config = dict(
    num_hidden_layers=17,
    hidden_size=320,
    num_attention_heads=5,
    num_key_value_heads=1,
    head_dim=64,
    intermediate_size=832,
    vocab_size=14371,
    hidden_act='swiglu',
    norm='rmsnorm',
    norm_place='pre',
    norm_eps=1e-05,
    positions='rope',
    rope_theta=10000.0,
    rope_fraction=1.0,
    qk_norm=True,
    attn_scale=0.136,
    bias='none',
    tie_word_embeddings=False,
    parallel_block=False,
    init='uniform',
    init_std_qkv=0.0323,
    init_std_o=0.0,
    init_std_up=0.0323,
    init_std_down=0.0,
    optimizer='muon',
    learning_rate=0.0137,
    beta1=0.93,
    weight_decay=0.0099,
    lr_head=0.00502,
    warmup_steps=0,
    schedule='wsd',
    decay_fraction=0.326,
    decay_shape='linear',
    final_lr_fraction=0.0,
    batch_tokens=65536,
    max_seq_len=1024,
    doc_mask=True,
    train_tokens=456300000,
    max_steps=6963,
    dataset='wikipedia_en',
)
MLP neurons of a small language model. Each row is named by its layer, matrix (down: output weights) and neuron, and shows model dimensions 192-319. Each number is 50 + 10 x the weight over its row's rms, rounded and kept within 0 to 99. A neuron's up and down rows have the sign that makes its largest values positive.
A block is one neuron, or neurons of one layer that tend to fire together. After each block is what it responds to, as a language model described it from the Wikipedia text at the highest values.

L6.down50:65 55 48 48 47 42 34 55 51 55 62 58 66 43 54 62 52 41 44 67 48 41 49 52 64 53 64 38 68 60 53 71 49 55 57 46 36 38 59 42 36 52 44 42 45 51 66 66 52 43 40 31 58 72 58 47 69 44 59 58 30 68 49 48 44 48 52 53 56 34 57 51 69 44 31 48 48 54 48 66 37 63 62 48 38 35 61 59 47 55 25 59 44 39 43 44 57 62 64 48 45 55 30 46 69 40 53 59 61 53 62 53 67 53 56 54 60 63 43 46 65 46 67 41 70 51 51 40
L6.down123:42 40 64 54 74 72 50 67 34 48 46 52 60 62 60 63 48 60 52 48 32 58 64 54 50 50 49 55 34 27 39 45 53 38 51 56 50 67 30 48 44 29 55 35 35 48 50 59 36 33 34 57 38 41 36 40 60 45 74 60 46 46 52 46 55 34 54 43 58 51 50 31 28 48 53 29 61 63 56 65 47 52 47 51 66 39 37 42 47 32 41 54 51 61 62 64 51 39 55 62 50 68 47 47 58 39 37 43 44 65 51 49 52 58 57 59 49 42 43 55 54 52 41 67 55 48 55 42
L6.down474:32 49 57 44 42 41 36 45 57 50 52 51 50 47 68 52 41 45 31 44 46 47 29 41 49 30 55 50 48 54 50 47 65 61 56 65 45 50 44 53 38 44 41 38 61 54 44 54 46 41 47 49 47 40 53 62 37 54 45 55 54 44 52 49 46 52 58 53 64 28 29 29 60 46 37 52 54 43 64 66 49 46 33 39 57 52 61 34 48 38 44 52 41 39 44 50 55 53 40 34 55 64 37 52 48 47 51 50 41 54 58 62 50 49 56 79 47 44 52 54 51 50 44 57 63 59 69 48
L6.down525:41 38 52 69 29 48 43 76 55 59 35 54 54 53 45 43 40 55 44 38 35 49 48 35 30 34 60 36 48 40 51 50 70 42 49 49 54 63 76 47 41 45 44 55 56 50 38 53 42 39 39 60 59 66 82 56 61 49 57 49 57 58 59 48 42 46 53 42 31 36 39 48 48 46 61 57 60 54 44 66 47 57 47 41 58 56 65 32 51 62 40 47 47 54 58 47 43 50 49 53 47 54 32 47 42 39 40 40 44 34 35 42 48 56 45 65 56 26 38 55 35 58 39 57 54 58 55 44
Description: Opening quotation marks

L13.down12:74 38 55 44 59 41 42 55 67 62 64 36 82 50 51 51 43 61 50 41 41 35 53 52 52 53 59 39 39 49 73 46 56 53 47 46 48 54 61 61 67 50 45 38 51 35 48 32 45 51 47 54 57 52 53 51 58 50 50 48 49 45 48 45 45 53 52 52 51 54 57 53 70 47 44 37 35 53 50 55 49 41 47 56 48 65 53 58 63 59 49 45 49 58 53 50 45 44 45 48 48 60 49 52 47 52 51 53 52 54 52 61 51 53 56 52 56 63 65 45 58 58 65 31 40 47 62 60
L13.down83:48 37 65 49 54 49 42 41 45 49 41 54 43 51 53 61 49 67 25 40 41 51 63 50 49 65 52 42 46 42 39 52 49 56 49 51 62 58 46 36 60 45 41 50 51 59 34 47 65 51 76 56 29 39 42 57 41 68 63 62 64 37 40 46 46 59 52 41 49 40 62 48 53 56 46 48 61 52 50 55 40 26 39 51 44 46 41 30 43 54 39 53 30 48 45 57 52 49 46 36 53 52 51 46 56 76 61 50 67 45 51 67 56 45 55 36 53 52 42 57 36 66 60 53 35 41 45 57
L13.down280:39 37 51 50 34 56 48 42 33 55 69 49 57 37 54 40 51 56 34 31 62 47 50 48 43 49 55 50 61 41 54 54 57 38 29 66 46 23 52 51 49 42 42 60 49 58 52 38 54 44 38 51 53 34 48 45 67 26 50 51 53 43 54 42 53 29 43 51 30 51 51 61 60 54 46 47 57 44 38 56 44 59 55 60 37 64 47 47 58 25 57 45 47 38 53 41 46 43 61 44 64 52 64 36 63 51 44 54 58 55 57 44 53 54 41 50 28 43 59 26 26 46 39 60 50 43 54 53
L13.down357:55 50 51 41 50 39 39 48 41 48 35 48 41 50 55 60 55 54 60 52 56 48 46 55 65 64 62 58 46 38 45 45 65 31 49 38 43 30 51 52 59 55 56 42 49 56 55 51 51 32 63 46 46 43 48 71 52 66 54 55 48 54 28 49 53 59 43 44 45 49 36 50 46 31 36 44 33 53 41 38 63 52 15 45 38 59 66 59 67 53 68 56 36 51 47 31 34 48 54 45 58 54 41 51 40 47 44 56 62 60 43 55 36 62 54 53 56 46 54 55 49 37 88 40 49 52 52 51
L13.down370:53 27 57 46 74 70 54 68 44 51 63 46 56 42 66 45 42 43 59 52 32 57 56 60 50 67 48 34 43 33 48 58 44 62 42 56 57 51 44 52 56 49 58 50 45 52 45 65 41 40 64 49 56 49 57 55 61 44 80 43 55 47 43 49 58 67 39 53 44 60 37 62 42 58 44 49 63 36 46 48 64 36 55 55 46 62 44 27 55 49 46 53 57 53 42 56 59 51 50 44 40 58 52 59 57 53 55 42 40 35 46 56 40 56 44 53 48 45 59 49 48 54 53 58 60 61 55 26
L13.down456:47 57 69 50 52 66 54 56 60 49 54 53 26 61 57 55 72 75 50 49 45 61 45 51 56 54 56 47 51 41 55 47 65 54 59 40 45 45 39 37 39 52 52 47 43 57 48 40 36 47 68 49 45 57 34 54 60 47 53 43 69 75 54 56 42 39 52 61 36 64 50 50 51 53 46 60 66 28 35 45 46 45 50 57 40 46 70 52 58 51 60 45 46 65 57 39 47 59 53 47 39 48 45 57 55 52 64 46 67 40 43 59 53 52 52 46 51 52 49 48 47 48 57 46 56 44 53 57
L13.down549:53 45 34 35 43 64 37 42 60 36 43 48 44 58 52 45 53 63 37 50 46 57 51 50 59 57 36 49 47 66 30 49 62 64 33 57 43 53 32 46 38 54 57 63 54 57 43 33 31 57 65 41 34 49 48 54 76 56 43 41 58 51 57 50 31 45 32 48 42 55 66 68 61 43 32 45 72 54 50 51 73 50 33 37 50 50 59 35 47 66 50 51 51 38 59 46 68 47 61 42 51 55 61 69 49 50 61 58 56 28 35 62 60 36 47 63 39 46 53 54 48 48 43 54 52 52 73 63
L13.down769:57 58 41 57 45 53 42 37 37 51 60 36 56 53 59 54 57 48 32 57 26 58 48 39 54 53 47 58 51 51 49 52 44 43 58 29 48 38 54 38 35 60 35 55 62 51 40 46 50 58 59 55 63 61 60 49 48 56 54 62 66 59 80 44 48 61 38 53 59 47 43 39 43 43 49 49 42 57 51 56 42 51 30 51 61 45 53 42 35 73 64 79 47 46 62 53 59 53 51 54 41 66 54 41 49 27 54 31 39 58 64 37 63 44 61 47 58 45 54 46 56 52 51 30 45 54 51 51
Description: Clause break after noun phrase

L13.down11:53 44 45 29 51 66 74 47 41 45 58 66 46 41 58 36 43 40 39 41 50 31 61 42 31 49 38 63 41 47 49 48 46 48 46 44 60 47 71 44 35 47 41 51 33 57 49 41 56 36 34 53 52 52 48 55 59 50 67 58 58 46 41 55 53 45 44 48 58 51 44 46 65 37 43 59 58 43 53 37 42 66 38 48 42 51 72 56 56 40 57 38 50 64 50 52 46 44 61 41 46 47 41 50 55 38 56 41 44 70 64 60 40 40 44 56 36 55 32 43 36 44 41 34 43 38 33 65
L13.down203:43 48 69 41 59 29 42 53 67 54 44 46 53 49 48 38 54 43 65 31 47 55 47 41 24 61 39 37 58 33 46 71 57 31 59 45 52 60 69 39 48 58 57 39 68 57 47 50 56 47 52 55 55 51 44 57 61 56 28 45 49 46 62 71 53 34 41 40 30 50 54 39 28 43 48 58 43 48 49 39 33 62 69 58 56 51 35 64 39 45 42 27 49 44 55 45 45 37 55 58 38 38 45 49 67 59 52 61 37 45 67 31 35 46 60 48 58 53 27 53 58 50 49 60 50 53 45 68
L13.down307:47 57 62 26 55 50 45 49 43 43 42 58 41 50 52 45 51 53 46 36 45 52 40 62 42 34 53 48 64 61 52 47 43 46 48 53 53 56 60 59 45 55 40 33 49 49 32 51 38 56 41 48 35 72 41 54 43 54 49 48 61 61 54 59 42 53 47 50 52 55 55 46 15 40 62 32 42 47 50 57 55 63 54 48 64 54 35 59 47 67 58 53 53 72 49 38 31 48 68 36 50 42 54 51 59 67 36 45 61 37 43 40 54 59 61 47 44 58 44 55 48 54 80 46 49 46 42 36
L13.down577:30 52 59 48 45 54 69 48 26 55 57 51 51 47 60 38 53 44 50 39 55 71 55 73 56 44 54 25 58 43 55 62 61 44 63 61 49 64 56 42 53 52 43 37 54 51 64 41 44 49 48 60 37 53 43 64 52 43 44 49 51 57 60 35 58 39 47 47 49 61 49 48 46 43 55 48 53 57 37 66 38 63 50 64 65 55 29 38 47 59 51 44 48 46 67 53 49 45 47 58 45 41 62 54 52 51 50 50 45 38 48 48 27 39 54 38 36 43 35 65 62 50 58 42 42 59 50 46
L13.down581:39 57 51 69 50 21 40 46 48 43 37 48 44 41 61 45 43 38 38 51 60 43 56 59 42 43 41 35 64 52 67 65 59 52 44 56 70 47 37 51 55 58 55 47 57 62 62 59 66 60 47 67 51 33 64 58 48 46 54 64 82 29 30 38 53 49 43 53 55 57 35 36 60 47 64 46 57 45 44 45 47 64 69 58 46 58 50 37 40 40 63 64 59 56 42 60 49 38 53 43 41 54 35 47 62 56 46 42 51 60 36 43 58 61 59 43 48 64 56 62 60 54 51 35 65 48 63 59
L13.down605:47 48 45 51 75 76 53 42 43 48 38 52 47 42 46 57 42 33 42 39 60 57 61 42 39 49 31 42 47 49 60 44 25 44 32 46 47 61 55 47 51 47 40 60 52 23 52 49 64 42 67 40 45 43 43 55 54 52 46 54 40 46 50 43 58 52 51 36 63 54 56 47 47 52 48 40 68 59 55 50 54 56 53 44 49 28 51 47 45 34 58 34 57 39 34 38 58 48 45 53 49 64 42 50 45 48 50 72 42 45 57 48 41 38 48 84 60 53 50 43 23 39 30 57 46 41 44 53
L13.down609:47 63 51 45 51 41 41 53 52 62 40 37 68 56 37 48 44 41 59 31 50 54 24 54 53 54 39 42 55 37 56 55 67 35 32 56 68 50 46 44 29 37 53 50 57 55 41 43 65 36 47 49 49 46 54 41 54 63 49 36 46 46 50 48 41 66 55 36 46 47 58 52 52 53 41 43 57 54 61 48 49 40 54 46 44 57 60 57 56 56 55 34 53 50 44 53 60 47 44 41 41 52 62 55 54 54 53 47 28 49 45 74 37 63 48 30 51 34 42 67 43 51 65 47 50 63 66 48
L13.down811:49 29 47 51 65 53 57 42 47 47 53 63 38 21 55 49 41 39 52 50 76 67 42 63 40 52 39 52 62 56 58 48 45 36 59 36 47 47 74 63 45 42 51 52 60 31 45 39 44 61 57 45 57 55 61 42 42 62 60 65 65 50 54 58 35 61 56 60 48 46 52 58 39 61 54 57 50 54 53 33 37 40 40 64 46 50 62 47 34 26 60 64 41 56 48 40 38 56 71 62 56 45 32 49 58 55 36 54 52 55 80 54 56 59 42 57 52 46 66 53 50 40 35 41 45 52 63 45
Description: Word-initial fragments, especially "Th"

L13.down372:41 65 62 50 62 56 36 52 34 60 47 51 57 44 38 34 38 48 58 46 49 44 56 48 48 42 52 47 55 51 62 54 53 38 59 50 43 40 52 46 57 41 64 61 51 31 54 57 51 36 48 46 51 36 48 31 64 45 51 42 39 36 38 33 51 49 45 44 43 57 60 52 43 56 45 57 50 27 65 47 49 42 53 52 54 71 41 55 58 47 64 43 50 45 34 40 36 32 59 37 52 46 59 52 61 64 45 67 47 35 36 39 38 37 51 42 50 47 50 50 59 58 43 46 41 49 65 35
L13.down422:54 63 67 47 48 44 45 58 49 66 65 38 54 36 43 62 58 50 41 58 45 43 50 59 44 44 64 67 53 59 34 38 37 56 49 55 38 40 41 40 54 37 50 51 54 59 62 51 56 43 33 48 55 41 43 51 51 53 47 53 59 55 59 53 50 48 70 49 43 45 45 51 62 57 37 45 53 44 49 54 59 43 32 38 49 34 81 50 44 25 40 41 50 59 54 48 38 59 53 58 52 55 58 37 44 52 58 32 67 73 51 63 41 54 52 40 55 65 59 51 53 58 65 52 49 43 56 63
L13.down427:59 54 53 61 39 59 48 41 45 67 48 62 60 31 27 48 51 47 48 39 52 44 43 45 56 53 53 41 51 52 45 63 53 67 51 52 64 53 34 58 27 57 74 51 53 63 41 42 46 50 46 45 44 47 50 60 41 48 43 40 35 69 59 34 28 43 50 49 39 41 50 47 35 70 43 41 54 54 49 57 40 41 43 41 59 74 46 59 53 47 26 52 59 30 55 57 43 44 45 50 39 59 28 59 39 39 58 46 57 40 40 42 32 51 62 56 40 50 63 61 48 49 35 59 46 48 55 47
L13.down505:35 69 31 50 64 57 53 64 36 26 46 53 46 44 52 66 60 47 71 40 41 57 43 49 66 66 49 49 53 41 24 55 55 67 63 48 56 55 51 33 50 62 41 62 56 51 55 61 55 77 43 41 42 47 56 62 55 43 53 37 44 43 58 56 59 61 51 57 54 49 46 47 43 53 60 59 58 55 46 51 55 41 40 46 41 61 50 34 55 68 42 44 71 42 48 45 58 36 63 43 58 51 41 58 62 30 55 49 64 46 35 51 47 63 25 50 51 26 42 51 58 55 43 42 28 38 50 58
L13.down597:44 50 63 47 55 45 48 39 64 43 54 56 60 51 45 39 54 50 51 32 51 50 47 58 53 57 70 65 37 49 42 60 62 34 50 56 49 43 39 42 46 44 46 41 34 44 61 52 63 55 48 57 41 61 56 47 38 39 53 52 72 48 28 41 45 65 74 48 51 46 49 52 33 54 42 71 42 49 61 29 52 48 43 48 64 53 31 47 55 55 34 41 54 59 40 64 43 55 42 57 43 60 40 51 32 61 52 47 48 43 36 49 57 61 40 33 46 61 48 50 46 54 54 60 52 57 51 28
L13.down617:47 46 49 51 54 38 30 42 53 51 46 49 40 34 59 52 57 53 56 63 42 43 57 41 41 36 53 45 59 40 39 53 48 71 40 36 59 42 37 64 54 54 51 57 46 57 41 61 47 45 44 45 51 36 68 44 53 45 60 71 44 55 39 49 51 67 50 49 63 47 46 54 64 65 47 57 55 40 63 40 50 48 66 67 64 55 37 58 47 53 46 45 31 53 56 58 44 47 41 54 30 54 66 56 43 47 51 56 55 57 50 56 59 61 50 46 49 47 56 40 59 55 63 60 32 35 37 57
L13.down678:62 38 64 48 45 55 61 43 57 43 36 43 54 45 40 27 32 56 38 56 52 53 47 43 42 40 47 52 44 58 63 50 41 47 61 43 47 55 63 46 37 44 62 66 48 32 65 44 55 38 48 53 45 44 63 47 43 65 41 47 67 48 50 43 59 30 62 57 41 68 49 39 48 48 48 59 52 49 54 45 31 38 41 54 51 60 67 70 41 41 46 61 62 59 57 49 45 56 49 63 79 38 59 43 45 41 58 42 60 36 56 40 63 40 58 81 52 35 53 40 32 63 51 75 35 41 52 56
L13.down682:36 58 47 32 57 58 43 38 43 42 57 39 40 43 65 30 58 56 53 56 43 40 57 43 51 53 47 41 45 64 30 54 41 58 48 41 58 42 53 55 41 40 58 63 58 59 52 45 52 50 34 33 53 42 59 74 36 47 50 41 41 45 66 70 53 72 40 30 60 52 36 53 34 57 49 60 48 43 57 51 40 45 52 50 37 49 57 64 54 62 55 55 62 39 38 35 35 55 52 35 65 56 35 50 34 55 54 55 68 53 36 44 43 39 50 51 42 67 55 64 61 38 47 63 38 46 60 44
Description: Noun-phrase openers

L3.down468:66 52 47 55 49 83 35 37 42 48 57 42 57 49 51 36 44 65 43 47 55 43 60 54 42 40 54 65 51 55 49 40 49 44 52 32 54 40 67 44 59 50 52 49 52 43 48 50 56 44 50 45 61 53 48 60 69 52 63 56 59 62 56 45 35 51 63 64 32 55 46 52 62 62 51 48 62 64 45 45 51 64 46 46 62 51 42 64 55 42 43 50 47 33 60 63 55 49 55 61 42 69 49 49 50 48 74 52 46 63 48 62 62 46 69 56 39 60 43 46 45 50 61 31 55 56 55 41
L3.down658:59 56 33 56 65 59 38 51 60 49 48 46 45 32 23 44 62 54 60 38 55 59 39 67 51 39 51 62 51 58 51 42 56 59 34 36 43 56 38 49 63 52 67 53 47 38 49 38 51 65 58 72 54 52 46 54 49 36 39 58 44 44 67 52 59 61 63 52 43 51 46 72 33 47 46 59 32 52 40 69 63 62 54 55 65 53 58 38 50 50 41 50 51 55 65 68 32 38 45 49 55 58 51 42 44 71 59 56 41 40 40 41 48 34 54 55 50 57 52 43 41 52 51 42 43 55 41 45
Description: Preposition "of" after nouns

L3.down527:63 57 35 43 62 35 53 47 38 43 52 52 51 50 44 56 45 55 43 48 49 36 55 50 51 41 63 44 56 57 62 33 43 51 55 46 45 45 53 40 55 48 53 55 25 41 67 53 54 64 48 53 51 43 59 72 51 65 53 57 53 44 52 57 50 48 57 55 41 53 57 30 71 36 29 65 51 66 60 57 70 32 42 62 54 40 38 62 53 54 55 57 60 71 62 42 40 69 36 59 63 24 31 44 51 52 46 37 38 32 63 60 45 59 71 54 60 54 50 49 42 40 42 37 51 58 62 57
L3.down676:48 52 58 69 52 59 59 48 43 65 51 61 41 73 61 64 63 51 43 19 39 65 47 41 28 56 71 35 50 47 44 39 46 41 54 40 47 26 42 51 46 54 38 69 37 54 67 60 53 54 64 44 41 58 43 57 39 38 44 66 48 49 40 42 53 41 39 52 53 59 55 52 59 40 43 45 47 46 38 48 64 35 49 50 46 49 48 53 70 71 54 60 48 72 45 39 41 47 61 49 51 44 33 49 49 66 44 55 45 50 61 61 35 40 59 53 32 53 54 60 76 54 54 51 57 45 39 57
Description: Clause-boundary connectives

L6.down265:50 44 42 32 41 41 36 46 66 38 42 39 43 37 56 23 56 67 58 53 42 40 72 53 39 43 47 48 57 53 64 51 38 59 44 49 53 44 51 54 63 53 49 45 37 52 67 44 76 48 61 41 57 35 50 47 55 65 41 53 53 59 36 29 46 59 46 36 42 68 67 62 68 49 56 57 50 41 38 38 53 40 43 46 56 53 37 46 58 55 31 61 50 41 57 61 45 46 50 56 64 60 43 52 60 50 49 38 75 41 58 47 47 52 54 55 49 54 32 45 43 55 49 50 40 46 44 47
L6.down431:48 41 56 62 49 23 48 67 54 60 44 53 49 59 43 33 62 63 52 46 48 49 51 35 33 54 55 49 55 59 49 42 50 61 35 40 45 43 45 26 51 55 47 68 59 34 48 48 62 60 46 39 63 46 60 62 48 45 53 59 59 53 48 26 54 63 54 40 50 52 68 43 49 60 47 65 54 54 41 54 60 35 43 57 47 51 61 39 53 70 59 67 51 60 64 40 52 44 55 58 64 35 52 57 37 44 38 44 67 68 60 48 41 40 50 56 38 46 62 60 44 54 41 32 35 51 51 45
L6.down506:53 51 76 49 41 48 49 41 67 51 62 48 42 45 47 40 42 51 48 56 48 63 49 65 52 62 42 51 41 52 59 55 54 50 49 69 50 46 57 39 56 41 52 49 71 53 59 57 69 55 55 48 41 42 50 46 73 45 35 36 56 39 58 44 41 49 82 36 37 47 68 73 50 60 56 71 55 61 42 57 71 40 51 35 64 57 72 47 62 21 45 49 62 44 37 55 37 37 57 56 51 47 46 43 48 45 52 36 61 51 70 53 33 33 41 38 57 49 42 54 41 30 60 45 45 53 45 42
L6.down652:39 59 61 40 54 58 33 62 69 66 63 57 45 36 52 41 30 49 57 49 55 46 45 52 45 64 56 58 60 49 55 52 57 44 58 57 56 38 52 52 46 47 37 70 48 32 46 59 46 41 61 56 73 61 56 64 52 59 74 60 41 64 61 64 39 44 71 36 47 36 58 44 44 48 58 58 58 52 36 49 56 64 40 56 32 45 48 52 47 61 55 51 48 64 61 52 43 51 51 30 51 43 58 42 43 51 53 43 65 37 59 51 53 50 49 62 53 51 68 52 48 51 54 45 55 42 38 61
Description: Clause-initial definite determiners